{
  "vocab_size": 8192,
  "activation": "swiglu",
  "norm_place": "pre",
  "positions": "rope",
  "attn_scale": 0.125,
  "lr": 0.000531,
  "weight_decay": 0.15,
  "grad_clip": 1.0,
  "batch_tokens": 65536,
  "train_tokens": 900600000
}
MLP neurons of a small language model. Each row is named by its layer, matrix (gate and up: input weights) and neuron, and shows model dimensions 298-447. Each number is 500 + 50 x the weight over its row's rms, rounded and kept within 0 to 999. Numbers have three digits each. A neuron's up and down rows have the sign that makes its largest values positive.
A block is one neuron, or neurons of one layer that tend to fire together. After each block is what it responds to, as a language model described it from the Wikipedia text at the highest values.

L2.gate438:539548514536526533438496542454503524472515440446460548403518568535384467470463519559590508487505489529486421548447464551553538514458469521408542563474463523528361513506391514501527481462537508489541517550457501492488501422475484543531502528534522502575533551525458546575443477575482565421439452424558571498512451560505513484438457571500512648466488538486524435524477551503471518462489532447466614476507436457594565437539507539411523450463464563555516
L2.up438:451481516476538457529365532564542595593510486484429539535556577349497495474561484500483506452482377396476506541471515458451489511460505443485554557501567415600449566518475480547539542525483503449425520551500519440515605451509517398495420484503544524463543564480430539437508495521578516431633435505472479500464458448484517550473531512486461521437487563488485461491583523562497516558512590492608548420456409576517495412492526494427495402512498463463506
L2.gate531:498536530476475561466496429468512512554480469525433536450533474451515585565539463543483500519525466479560514517446422425442559470538489513475455522378471483516412525500440500553498423531509527439460529545478484473548462381529538461434578514486523569602565579429541596548474446541513513443454427493488482496451481467553475424525518445516501544562454441560480450488539427464461484540504486461447567496475460503529429487507506454512563500514484506478481
L2.up531:510430511503504523496427517496473542453539496484339565353489503483528596547536335573502513467486527439585419492384472489437523512560572479539514570448446492481470565425435523496465465513512539467474481585405637540459408522559492554478499569493525556591523578405514557511509503503557557564476543454543498451516472545545550524482489460519530474553516521602407478416439522432470475487572510516494497563505452606563486471499502492452398492522467496481473
L2.gate1029:447455502508581531466393481521493574494510491499446570518580527485493572503561418482485545547501453434559474545520440431383498613474573470508536542385529457481470544493440557539543465536579473510423405529420489469493519458513441512464499447439497526521558556458513575499473449495487481399469506502537453445466431536516551552515518585582526538586487654570470425466516551497459431426568601464505600488547636501523498447534559527502505509530490353578411
L2.up1029:478440518453546525528440489504530578501513493417489577565565512466504518559542362542499552535503455464515413542516433428401502588463564450516564506404573474455444548507459608494533442568581483513455447531439477516522499416474430558469505458446450571538561519462524603521408447521504479403479531482507515465456469567500523525489522640514548495538501638556477419476517553475446422485557572478509564511561603478573466476534513558457499559506500402556447
L2.gate1462:488496502559535467545405448477497493515463447501361531451491547406492512566610496590492428490540442440487501507455449490407491535396599463507543602440506506500493504551522595469470494500579620528479449590488532510442434516512522541469503531338534579553589582439507569484499465564530523469513512500548462436465457472585519458521530483568524457565552501511430558485512481412456406467532552501464490568538547501562518508506522515481527509573496420451458
L2.up1462:522467502495497530526468450480505504509442452509487531471530536446502515534587485583478523545506459455546573554453403479350509571492518487482518597432564402438431537511442485473561436465525462519494527490486493520540493458499542468397505524420475570601564581464491595566487436595507518403443407450522543460484459471581559555471473513489559539544535530553452535444510473403489425548492563536447573532512539428502531527548496514486511555530574444439426
Description: Titles and personal names. Rank or office titles (General, Colonel, President, Chief) and common English first names (John, Robert), often in lists or before names.

L2.gate239:536564515602505594509526456460482524526462486480551500507515521547501471539452475547514480582442570587620460454443416546599472463603473495474500479420426503596504536558420487447423435486502517574533490505516447509506470475489519500517529600477436509499449482540605444530586419533531558572398473405534463476447503528432537525556533399476428534537570466473400522569435524489578466580488498511431490467442456447371569477489591502498535460539493539580495
L2.up239:505567540522504590446499541483547524437460432461513559560449432574554519486516479558467519460490435601534470469466444549465434474537531468527617457522458540500529560501503522543540468533400476617528478525390485516560420488399527534491505459479501462528491452532576498530470359426466418562421615550510500558517519456486512506423583442578528577553529518504507535540417611542587430431489506534545474505515420397462537520505617530542447459507553433567439
L2.gate472:487480542479521496520543517515499550544465522580529451558489501616538486463417496570577454660456520537562506413488561444421485480401464558563524451615424661531623534461482465539471519459551490533523454536524453520505473454506509489507475518513516516565424459516474472416490395485479444553369492472511482430513486527574433548497473571506572517544558468564549460580505535456513421530465554457492433518565495479452643417490491468527509450527520523508544
L2.up472:563547506514533523515478501558530525542572589504582567512418470555485490483473483611436545514480546590488570412521629492430486429437461499490529480451427552497527501547529507548484498472439376531491437422452456501500473573465486452553477515539515401612547452560485425519543483509542455567466552479527529519535488476493533413458484507525535523544547449593534525535401471452580431487436459520474555546515477494437480425471567494460543441459427615442509
L2.gate597:497492491481480484395557513447511536540469369513489556588404512492630529486509548495517544480446423544523445499450535503507430511538556517493500508487446532453517568508458466518500453538536495510547510491418540491572450522488364453564499506428522466544551522547496495540546477406530479533506502490580447367483527478431519506547587449503462570476518507497486498522497490537460380448480513536540518391518545469461456520490492507614438443592556431583469
L2.up597:511585509521524505480610502440546464538481460487528439557485505570516474495354554499544495484517500593547535505466536515570530429521467478533518456402412548476428476527488436562427525449522549470497452411432501484493563446472441419557553573493476441483492564617477427460540465487517408563520490455537456528525463561410520456522519425546521561407463408558508497535476596561459456518463587516489523437490493405308500472451466544545415428543472502565454
L2.gate1575:466606536521629525545467464503485550502468473519516474531483479621489494488502497489476412502419532579585498471542541561593502549512566496632491504495435458540440543523523480512512476423455477567534434562350397498538522477483440522509543603472443493569451420560518509556500476566497422562546489529517473522552446466568498521447573426535469544466567464548466463662442539493513486392471520563459558481464526411370486400436574557518399438565484501557444
L2.up1575:487483508554486592497380502462539500474559471439456489532370521451630509520498516510521562523423470531524396499434495459482395514526604478512497498501511602532520544542476538504535446525546554506476492550493465570611476475505445578470572581444455503490481444498445508573467398537512480480546557471500500490535506438502543516494586448557487498477527519424491520544481509519482472442478563472477548513497539438474576437565525550527388495492587596528444
Description: Four-digit year tokens. Year numbers, or the last two digits after a split "19", in dates, birth–death spans and film release parentheses, e.g. 1991, 19(72), 1944.

L13.gate69:443512455449495462473541505525480508401563462481504514514581527506538596532561348424427378586501491472532529465479517455492549429510480471473551515475543503550451565485407543512528497527488468512533489565638488546582469495462511549497477450446411491563495500437483595571479499579435504488445499523464453487494527511519560503565476581448564499516445541421524589503501468519513475567472498455544533388479471542514446489454600530583489569514503539504475
L13.up69:494433506560485545557449565493473572441559418460516443564542488543431586573530577435560482621486497553516540447485453453474508565583545453458568472475537484443558459528534539490513509546543433503498515469555565511497526579539552554541482608475521470502548500521492440537534460594416602551368497419450512508481531475502463487489466441483557593435435529422497488466484422497565526499559555396526524444557543519431523499439529479527501499529533562511504
L13.gate277:479510515430471500437551487524477496490488457543531472548477543509456481572541474498592512437489498464472468471454503500475444481540459501519587514547488531574533525414427520547441557495482522482533573542549483562502558411559463537487449561470548572447496450591515511376430460567422405415545534488453512463509417513533433480554496468474560505435407504466537547473563562365482565480471623482551548465422517471513539561471546483528570528566527446591449
L13.up277:470547510490561457494551487557445553451573515460593483411542527407420550555614512559469552478452471539508465472469470510566582479468451570478493594472488519510481546421386452518476466470567422524619527529523425502555551574574494569416549548503557546543552497537500588457473549538482581520524594510439474514531503504489491454539490472524564507459467532427436498444599512482474422495531572461564541559455502458509470491470544566551606504470591460539436
L13.gate297:466532484461453522545587532388486578559539472424430515499512399487378482519505526459483491516521511470507547511467476515432455415554447507526525519504503514553417531550502485543495481541548450499524515492384387469498396605583521487606453421422525524474508492412495504429553403584466564455434510545503494486410452496519473560508512533443489606469517515478523396514493425453531601539477554474487492474487533511539487557573513569509445500481430446514534
L13.up297:546528482428553504462477516427547499541491436555440468514552516469476570450500453592435487480464528431589575590491417574530515584457588530486388479556523554578560581491560458443537578451493501585542405532492510508411460492558430471442483485511441368570468515512459470451504442407540529568437457554577613445553335500486505454511516519467544456479513566494491504470550497451499463556403505439489469442539383566453467482599477523511495559456408574543428
L13.gate692:509586518534469480437495424421508428484500515437461426471520552461611492511575451542562549590445542481436542520450454527483510513530523585469433598577497537532548524524555532464578394611508449528484446512533437551503556466493521499545513508583454487539667414575459524491490474483518447451498511412491493423496454429433490499509510542493502499504482495454526503545587467448535443485473598582540528485530484490461549543636618533506392411548547449561459
L13.up692:443611474578460555563465519536413501575494521506486617429421437481491564540546553542542503479464544512501471501428455576539587438447511401465512607495466446519480522448461510550502480502517474428570380491577515527569638495516374451471449489551520498575471466532496598589544611505493500467431562390530429541508484503527536526534498496477514467534481465407498592528594446452472567443499555481519557506467489509446495427450498593497545519462518418506529
L13.gate916:428458469479477478531527520579498498474486452453457613492515399470506514545578525452559522576449531608483519566555432497459500569490532493534465446520544604548559534532583586499484502549520331594476599454514514487519458479487499567451487506464592540551619559467469546547384488529495446454463464572482550473512460529347410563426518497557542496560497621426601538435523521470565563522521465475433495578537463495480619501503566517461509528502495560519531
L13.up916:594445423511414415469573519506529486560482574488467561535515471462527423476512533458543454572436463524519513514510520457477513487466520434501489492559405570507512444540620579435481471530462475503573455487509442486473450450501464595528478393511598489549536507453516643516483471455490435518446475479490583448599496535527429540434530447519538512540566592493562520468436511523415548494503571543542557535517497546547495543470530472519507557485538580567440
L13.gate990:512530668476457487487541414440446576459509417464568442533469452501510455446530499402462505489405462542603627505564479560368516470480473595447510472453519549483510517433568534523464515524498532511519440604502491533496455463527467556496466478386435569534523489461540508501485438552486454495419506450490552523468478459407444473537490573517496549667467534476561465461502404446459534563476501500431613543436488529494514469489528585464477490471494496482524
L13.up990:498476460498512463521479480344534497491528475457499534399475587440564522457486575463538481376502505517498482512499495486409497548467483558517543492519489543577445519519518539579537551491535456537441560507469473470408505472500485458549446506567520496570505512560556473521434503558539494529495502493551377511536538526477552494593468557445444568622476488472514556532357465438475632510430556468478536429426512512546525486559490458561483476490538513485498
L13.gate1254:548371466461518527496434563447495512563473501508510487520522495469492512519538457481445420425521511536647521455519398533451415518564451473551512579488576560514522472516559434436505539512447576435434455475510466538571531492504474574553484443441545549507545484542496519514539422459522516554570568442535493446505535606459494586488531618491411498511575496457434540501450388448390469530437516500563481520567450526437531536521506523511526498530505495440520
L13.up1254:522434464440445515440405545553570514495459452505499484390428572475620501501512465534507477478493492506574527452460464517422456565513525520578473503507533554507526441502510490405531560570527558487485510531553508572511580465454530470515556391443536494521566578467497560534403511573489498478554475417503551401562478491423498517542476504515492523551514452521514515393404443470413472491506512479542521506514453497510596440515552493573528500500533520549458
L13.gate1735:462543591564440553510538530467474496523552482497502538499572406484512555545495519507534546552436538502474530598476534434458562485505607476513539522442526485485584444452521482348519513543512515428483476592581462500442555461501525474517536461416455600503593430494529499391583507525473461541511512481555474447443461616467546566438526456534546499524492520504559510408464458509456492567598466491461565492484556496559434500547547507494499414495482539465574
L13.up1735:521483482503463482551535606520471536483575451444465487436567598461482388545457465492623472392445466626470487440494513494419584496540533573542567514444519476467493496544509397466521489534606500466552540556465486441504509477589474516575501504465578539512463491541558516427516465601501420455535537563536472444437434620525494390468503475556500504577512570502454526486487486423533482585445563517549501493441539501491533509583540521469551494446443485489452
Description: Tenure and career sequences. Dashes in year ranges in career tables (1994–1998, 2015–2017), plus and, as, served or was linking successive roles in biographies.

L10.gate509:580517518437460506506561502503444554522460566555577497402517520418503528570514406565439536385510418503411483513424557569527507479489456394536565419492473476570455533438470542437544424615467453523421463506510597600487493540408563487511417487490499578401503488475532462543491515515494500403475543485487533499545454479477490555483546500481532536573465558474501525460388420469516529539535484503478495483583519469502503555560505594497461510555458555538406
L10.up509:527530433429496511434517500471504514519446447539550484564488462424482529498543452482491567526505496491503461559576411507559516505493390465449537476509472497533517516571506472563478514519568410603500546425543417495529556444483478455522464481438412516507531528516507561414496488429476456439476426529512463472496530571492533556536567384553516531512369488505453531478518458529535540408578591453499522507481424502366534479491555473582565441523497466474492
L10.gate761:462506591546566434440549416479519523445437515492446495419445451478494563488445446495507595515513481525450443506376476560501490472539440472552465487596503468490572540488505424455564474532528503532493586535570522597498521408500423453510414440416522595429545530547558494499489422519433395467445447532507459433552440465466467471540520520486572526498506466540495409437485479468497449520466485473506381381577474409502525501457554507606497579510540511638525
L10.up761:496515546521484561527468462561504451535579415504497394496505485505489555518481559520562487479526544418560418507435567414528462474579470420458443559526416570453499458447530433501475450515481468506572572476511447443476535535475480459520583335511473538590471563429525463578486539488527460527497538471487471461480481481532451518457568582534428525550466564552493514443470448511454537448424515519508519442504522460557462525494552526502391466546594496458473
Description: Day numbers in dates. Day-of-month numbers and dashes inside full dates, mostly in biography birth–death parentheses, such as born 21 January, November 5, 1882, and 1960 – 7 June.

L13.gate125:526460468461451610599510443458537437468515462485450544536602402452589520504584453500513469491407517508535516555415502608443494548560524541470545537555511413496416477484413521508477500482445453614541575509407501473571464562504472479431401566441463437555539500541480516472531501481472499487470548475461583479474507474509445659432466484541471448501484633508506503438552457462564458479511491478554521508469484525517525481566552522463569431451512446530452
L13.up125:560565517559594498487429559553561525485497524512513522522518440448521520497627461465499461488520579523549461566503528640448452462447564449554491473568507487565517483510444469419513446443470512537592557590579483513578459541511464454453588581476535452488559553538535521499529489576383537468398475454429453466427515481515461502544497518539518485457490482580564500505465435562530516506549502526473547518488577431488519507600559552483504501509581527532524
L13.gate290:580526535522545503480431573539472480561505458489481514490425489478499512536547525598567432493501508547457523512425494539488612505488580529527548454580577533550455475471478554535457575468550558563512458545471453563427506540509500516471468587428514570504525536491497523533544556542522531566433516415387539495513503450423488568529386403543566474570506579531500493541512496467484523458500593562601468531443483528591607451501540377413465525456480416483507
L13.up290:467502509460456549551435561466522439485479600530485446517508559456545429500485564564527562542447520480502554461592502401485467523584548518501531537477533492509440487597543527528611469520541517556525545532524554496475379432472433541581542507457463465529408448480552448543504545530569527472514511486487510528487506505510487560445488475558451450541495535521513498436520597398468549407428506553555601482520524545503511448566479549440389439477433453492469
L13.gate326:501548490490341477529524460495424488440437466430518520531543398518445522488555515457434535540513556471484400519487503481468446538589481481488560541501464472566448538558390473457468433527473483525494474519460523566480593544610493433455451466451534450480559519599521511563557504480444472542439446412461461439471544516466557442558465391407517481541480470560512512567514596588552544388501536533507595477480532504561537474517564469505495509463478371581518
L13.up326:505460481571456588634494440536561468501476534485631483455568493544522494471495537496414557496479552507464532592478539542434417465510510453622595519526500540532509561566562502492537475485517534572504490584495520517541493438547514458451454400481427468477504454522515465516515393528506403594449449467484553497593484436474515464592451410422568463501528504574482565510579579529614440467527531583527540532491464527458501464421502603445420519449451502618562
L13.gate552:441551439524487557485485486489529557475379475498397462472478419470493539495587497543560489525439530412566489582473547478463530570494512648553489587504479400585372465552546490503445507380500455528508508479522518489452442553578409457496416467495547503522554482399486434547497492508456487450423466408462476491502530497477571497625496543563487591533486581450534549495545471494545531465467511546539432436503513565557518506558502494446488496523422522544485
L13.up552:503447433488438464552517458449565458527442596534565445475458460502521427565618506477547530485511394536525484528506572497466429534492507518495446448441587492504517473550501515536596404514541518489513601574523463498438476496487496478454486572471440469519423437653540550556534512503573530558529460455514490539522545511521431496508447545530523560463480443501423506523395467553565562343424568487454449375520531505519584465570544435594594450447492419511472
L13.gate773:490510462569422548504443523485577608428426455441521518404452465465460542506522495526476596507431491530587552502568519489459423564584533521522508554473552523557472504588525508527458514461419533513476533435517496542423536443598603484515461456548602573528446483470384373472487423544432513445528528513478370525547538420479512511569495527484435433597516602496538553490460554470524442488478545544490481498515487519553504535507540465456455514608597367529563
L13.up773:555473436487472509513516446438476391461407413528468534599489413402563475424547396574526498500580485490504491443476431493410444474524397433467472606525568563499479600504503576594516390496478597490481487521577561517512560496490437477427491479566444458440443475528526533488501501650440446427592503518418478600510531444487458530463404546518466501562493519526489542549612505489552470474469438527500608484472508551462508551535580474544442514480381437531510
L13.gate809:501505484382633451437542503495509505465439525521479529560512487482455521421514499577451479527481449483541551497426482562534530496394523556504433521532536515586486484557539511503450509451543550498509502474513469615490445491531491504540494413540530502497521447467415493555555523508488491571425552344465574438462535492551493506531487561430473492458476400445405555555403510473538521385497447528413507436483488482503539466554527515580529516424578439439447
L13.up809:572479586465532529516606409529464471488437607400573509550427467444521507531507496569461491453482527470495467508462530506486483411414541498502529500553582470464553516580518510565566579555498454457458532572470529488440517407541469553418514495435527570441478496522388522577460479503463484552509528552484506526455579439550562475511471592447418518560419426547527409524462533543521623506464484543474461467463556433465513422534494484468567528516541553531501
L13.gate1007:522446521430557581520435539433442517476515533483480445524539460526472444499554466605492559569499584447476610481461495512599459547484582501530532470486445466617569425565544407489522640520492492506409454505553464540439419417557437519471485474375522581448560450449573532468525569572466528583389486415454573466580525494429494541497585455517446494462482548439425556538476484569493497478485484532393538475549497542430551532540517450472421573534543478406526
L13.up1007:517518525460411552523522536539514535532533548508455491502473552540501480469554356500448543532585486587430416502474506525535596515499596564535463434489542412482526433438566542464420510421495488503509453510478442498509506509528491438518531474478550607462526433414452443481523518570543494483431471430403469506538498503561453516471481526570511504510511445493614539510460520486406398465496508502463507474467609450550446414532494477506534495470465536424520
L13.gate1262:534469430448491574486412521476469504508482541512547497471489518506475574458462571534453552474511423472592487562536514565600533545456541405518457458502466467479572459540515447512456556550474484586467494486513473528557456466574360548425498522488499434456495521450467575447488552585423522508466561435450578520511487427564480457589445475458433520456523415403440429562494445531512487548428516525559507582582417491578492443497518504413461563447511468485560
L13.up1262:530440478488591521428507629487426521483495570584404535494451431396469540475539525552517459493543535480413449538499483561496498574418541527576568485468514437563551572556565441468466546486521454563540508564493476458539505558536468514415475548519554436482449558500381605489405480432508485510516515464373569538490495516590470476526555545584601571485478423494491415560505460484577460496507497548583602482460452583469531476425510523498570597489530482597440
Description: Preposition in after verbs. Fires on prepositions, overwhelmingly in, right after a verb, especially after was or is, as in was in development, is in his clinic, wandered into.

L13.gate74:522458491523510558564473560439556451552575554460536549494539490410459550523465401552534517594455427521445520581437439516555506511544539514467467496411518425481553462571569440393521417539491516515555455452484543572536417447525504511550508573486447511420518567442569454467578488472457482512408476455587516503431404456535454506461554495483464607495468534518477474402480474444463467534399479499446522453485424474513476490553553555562550523453553527462513
L13.up74:504490462376475527452437500448509487520460471495487559553473511508539476493430531498557567578509502544445473452528461484526537580508465476551393462463434512533509481480500575517526511465557625533478578516419572517450441516472487323588465482416469519375511519454626552451547518512545460508418481505553470486527467528508510531485563515424484530455426523470509500524515505481543557591517558370355464468512498434567432498502487548469491418408516387598472
L13.gate316:482560513588539487528509464415479494500507484515486456473487483472504496593444431479432598454452454476442424492411493530415473477545439459500443425504488558502500509543520423462564533532485487454536527585467501636556494453424395502550428447496525508544563494516525468519563437535454437481562461406498509443474474506466494443495586516450554468468514626514481431469476499487532445503506490518477494407588546458603491568485550482499459505504587499477498
L13.up316:545425498534527560556537390572483468485495447516544445507451565410496494436469533448552534519466496479424427449535500497522473485505473520595584641435524594489468521420527463469496469488532527535516449561542498468484512380536568598496485494387528596535467564615505531469481504519584465501468558508507526548535488552543529471540552580514506533427530482541498506441604502398498556457481568571408571370570637430557473575550549505473459462496482520539392
L13.gate328:502430533552572574439557471514488515536562567526445455466491454522592565451407429567501545543509482482453545566500449548427557493497446531439463452468551463615567561404429460460491574517526541544418493506441569557483493515550523532551521595571433495469513560517557532536450476546506418487499505457574523553515427543466383496532629444447484530556450512482507432503503476464486474441405491415414420470449404496473533435472558464454483453544544524495493
L13.up328:577444527343497508517548448516547437434516559575512565449506570508553454473438515533485444578463462501539468608545519502550379457516479509544531496559514529514483613536481489491454461518679548584494555478448431495552484453540549478494473520549519520379500481576450536514537478529492541616459501457531485519496466474399563447531477495441526529569426516450502474542457474558528559533414554507343439411534428498458552476478494484544551549460456536454519
L13.gate1309:580535546489540543463544492496506547535487487505499471448543408544499514537560493523395577442467475493422521536452524588498542520538427553561504443500504451483495485507502384488543449462506458534464543572512475587484557504462588511532482453462502583349652499518469434546522547471547484509424466412449533478357484505512535503575439453424443583546485496553498493561490374551518392486528446501609543524517559494480526525492527452561532546519529392458546
L13.up1309:543564576497505509481489520512508435457595569473440475464446499514522524406481555471457520483390480546438510429499534589495560519577476492423516482574507449461474420519460455473450520485480561535534515479552446529468548447531443460463465471445456375488572405464508421521495532458508437426531458426519504494520601462521437547496530442469430581457564595530542498437422424477526445566373538379432560528450454503525495517459535575451454499481464492536493
L13.gate1528:519422530573448496487491414471468463435536546486420503458552473406480562513515533465509537541505548486524531515505460501451448452598458609473547471588531556666465569425484404440469510482518581480558442543586651544575530422456389471602407515510521507387493497553527413411515503483522408504505464328566505499558468518507550558435545463458592471490407496498578434526575494462441577498586477475494524540582496519524482460474542465517546449515469541478553
L13.up1528:566489582535510477502476538548496413466485562466464525406568489428518520546461611525512492566483529462473437390466560505412490485405524506449479468471399470434538509427529535502412526564475501389506586577538526458517526539588457553463431534522509468567550470520456436442575467532603482518535579478458536508488448479473509475544549460485567448540510410433596483473455427532486571450490415475514520521495454501494464474446478539505431532461541500486551
L13.gate1653:505479558546493507560465496562581526500566522439514421416520390531522552459543486543511531534517478501479460549480490592546531465619437490480493419526439484551568544533486449517574487548504419542452457495495449505463521548581518425525444464339481524496527518471468428513512503467438511501522415468593455579554405597536464589498524513425502454528488558518381526408447499526486551582455504423483502450578458428521515514567497517419400600418542507568507
L13.up1653:450438440445553480453467471468504457503584556472451534503452483452581399522398527444448558522443598461496480411453429535498454505560403452533523397508463593506433450414447395526506480486515576473533530471490478482442557507534518520614482414569497452405466525467610488494586526545529491493526559439575404484526441486430407425500377437503493557508500530415593507473469533560514518483530534533601442505487491530479580470482508475511515476539473509441520
L13.gate1668:460407514495568441540600524533498487448478497526603468416469612443555508473471471501527430498481460449476585518427465583520523446591511456475579428469530404528461507446487490512425437497558474531543502545523457541474467587536566597515437563552477622512497517536433384439448444510580570465469473502573525497549460483496467412572529481576416614500447488458496523429483468544450524605473492430524458480461381394556505478549552542579434547513493597488470
L13.up1668:474549501422511604563533557559502514418534605583504468470594486559492406548479413503512554482464526528417588570493518488453518589543511493487578498480520464536511499457554566569518503509595552461550496511491453524505540577434554468382383543577460418515534465535516483518491475522543447528470499457634537484495458414477470543545478473448412461480523403454480510489569520442514529521492523484575445547557468447535504421557554511506471616429428560485609
L13.gate1746:460560561635628588582465367478461448526524534485463516472506470427430462549432453482563547429412441510431402549466489512473533535553511468450506465532433475560524511458478394406445522414476538555554463583467489516461442456548496580521470513477449450436532549637469477522507403531498526532536525485503566536432436517540456518581487456496512574408574561589514501446514520546519524519465563441489529427477492407529490528444599502464427439409515430407481
L13.up1746:523503442510448567498418494523469522547476426597523512545507496450499491507497520520562551561510543496492541488495516584428519539574470397516534479456502423448416597542442447436441453436523396565550511600555463570535404538527508495512522456490507458482562522512517513489499520379509494492583520415518562425500528507458461413510520514452617499400608531553464564464478557521540435441466542514537575475608483505577512489372502503521577501468541483565488
Description: Birth year in biographies. Fires on the birth year that closes "(born DD Month YYYY" in biography openings, e.g. 1996, 1991, 1977; also weakly on tennis score digits and transliteration fragments.

L2.gate121:498435501493506495591467460514558572519488574663451502477489398445507587403598463470469525494481557475481494559552585442523448585609369509458467457569532478516456617518483473618563429562507501543469519575513593510473545494382447505414472487453477502473552450415481553574504473510508495580367551528533524496400469461532478532507500658558423509522528564495542454537488564503574545574536515551497450503483474481589416492499538543452427522530550461531466
L2.up121:505422542519571473547529541546507478429503405534463542406632478507495584563462540505587547402542507467457534470511483521494544405392488452509529467596488509565415471493531474497535564468329486500477507483415499461543530528506516476481486542470443552486425497490459432448445579498464533528457525422459488487447558585481476477524631449475492506509520437533561520491481439466474500544439472581511496505507477623495517490438481515520562488507563521492526
L2.gate326:518393544498570525488482498460577575494460498555421504541489465546525553488562407503429465528360507489476527504512497408455452533468454467445559414552484573600477487567498425537546444548440477448510424520542546578529499450462493544491463435426511516424504515487467558458496525489450592499457466527491465489505445502494587528572583472514442514548554489547531463535446469493423551512503480490506469535489522524522473533493518481399410594494547483490532
L2.up326:532414562552475512512443501362569497501539412539503529536525491533492439495498508549522533606490557509452451442540474421533532528507513463493452487497548420526502577494497564551458528530399448477497411519549639480451556427486510462467455419470455479456547475557442547496544564420473583564452436488433417503489539476546459503487553429379454442567452452567442463474484514541523395505483494540484507424459562495528482508537471447490548507489437454595563
L2.gate467:496452477432508487539465524548536517428427418587489492509563484443569562492524480546478521528424430522460432500449576455525356479590472503502493455586533495453447503520423509534528486457426450509437475519606559551544451480464419512443369415506472500472511501519548554557440595507482545440412500446508573463450567475462465521500567558483384450480502484466501459510452524452538621517519459481404442493491495597529479465561543499414448560600550475501523
L2.up467:476372521434546539508531566525523497453511452519531517613611492463502454454527501526503487540467512538478515500491485545521442413551458520572469490530633479510468561499453495539514515433500468556471447478481496477499592468538495540386481463470439408499472473553537524529384614455476598503376486464481557531500479469537439536563557501462429475531528540494565443476487558538563519452468500456407554534448428609466492513607489610364521590501521488568600
L2.gate1263:458411498460456556497537464521545578472515480519539535458476467514549595492490547479484452481366414410557474481483514528472378646469455424517464542526500519506427564469545510519532455511514444494516477508510590530529465469385434464430444475563565519425401468494527484528411600465498484486475549481527521472505544482515463505495452466553391450535485567553491488342565486406414413477490429509395528454490536547471593561456483515417419503530453506423485
L2.up1263:480495504447460523466590445497432538470520600447531473485520474489484493489588504450468468504616459516487448541495528556585425398551421437432480559484631512430350512483386482600452486481560531503452488441516499476479478420528505449502435546534480290518515476486552536587440517464474563438488506612465499540577496438477491511524412521558419633508489546550519474511530583472541519434490469477491515469487476560478457520601494504436556583461522526481501
Description: Word after an opening boundary. First word or word-piece right after an opening bracket, hyphen, heading marker or sentence start, often prepositions: (at, On, end-of, (eng.

L10.gate1313:467530487517579545507573457481531500492494416535480492494592392439509507526447590409563478394486523480507576549508437485473477557516622516430541457485547502496472494492526549464494562536447417638539486463462530496546468547616485494559486440479482477346480544469508505511548443470497541453505563508519503384422522526569524549463544389523544450559417504478454518528456525571481541495528500417571505418523542595538519492549545576372480419497470392623475
L10.up1313:495652474551574592480476540489503518504435465440444421425495516437499468530504552496493541528515471564584478517568483438578541464487455582496396513506509622578466490488500458530492519503492503511526495530583455481399555459476405639501538458525436491469363501441555478504511548484614542525574410449524526538508524506553488529555520481488483517525499688489425546439524457464476594499511620425519542474507508522496521531434480464490466358578519540511484
L10.gate1648:381526537513459508534434538462619502514457379462481445477444503472554426516504480445414490499462507406576501511455490419498441515497507492545606502462606552589498497513569453443567445505426409488523350501556463505521560584469440593531481510517562450408456462500462526524500497491466551513563487497486503446473454465548510501519452412517458525531515517486484419567485497506516477506508620481480529610467502507514594441538467575422490469522536517541471
L10.up1648:496528448534437527420546500535440525569456482548502546507483548517458509417561568546446492536503342486476506541519363446561499561472507516548604580566510491417527503420437504500577527496459479474524465428530502446547393484497523539450486592492532558482477483536430507485527499600573516505453490519517539567508545500542585408533491550473534585475464384530522480497580477523649454472454517525419471570559536493546592584538508508512545470368538493483480
Description: Range dashes and connectors. Dashes or hyphens linking paired numbers, like season years 1993–94 or scores 1–0, plus "and" joining pairs (1908 and 1909); weaker on wiki "=" markup.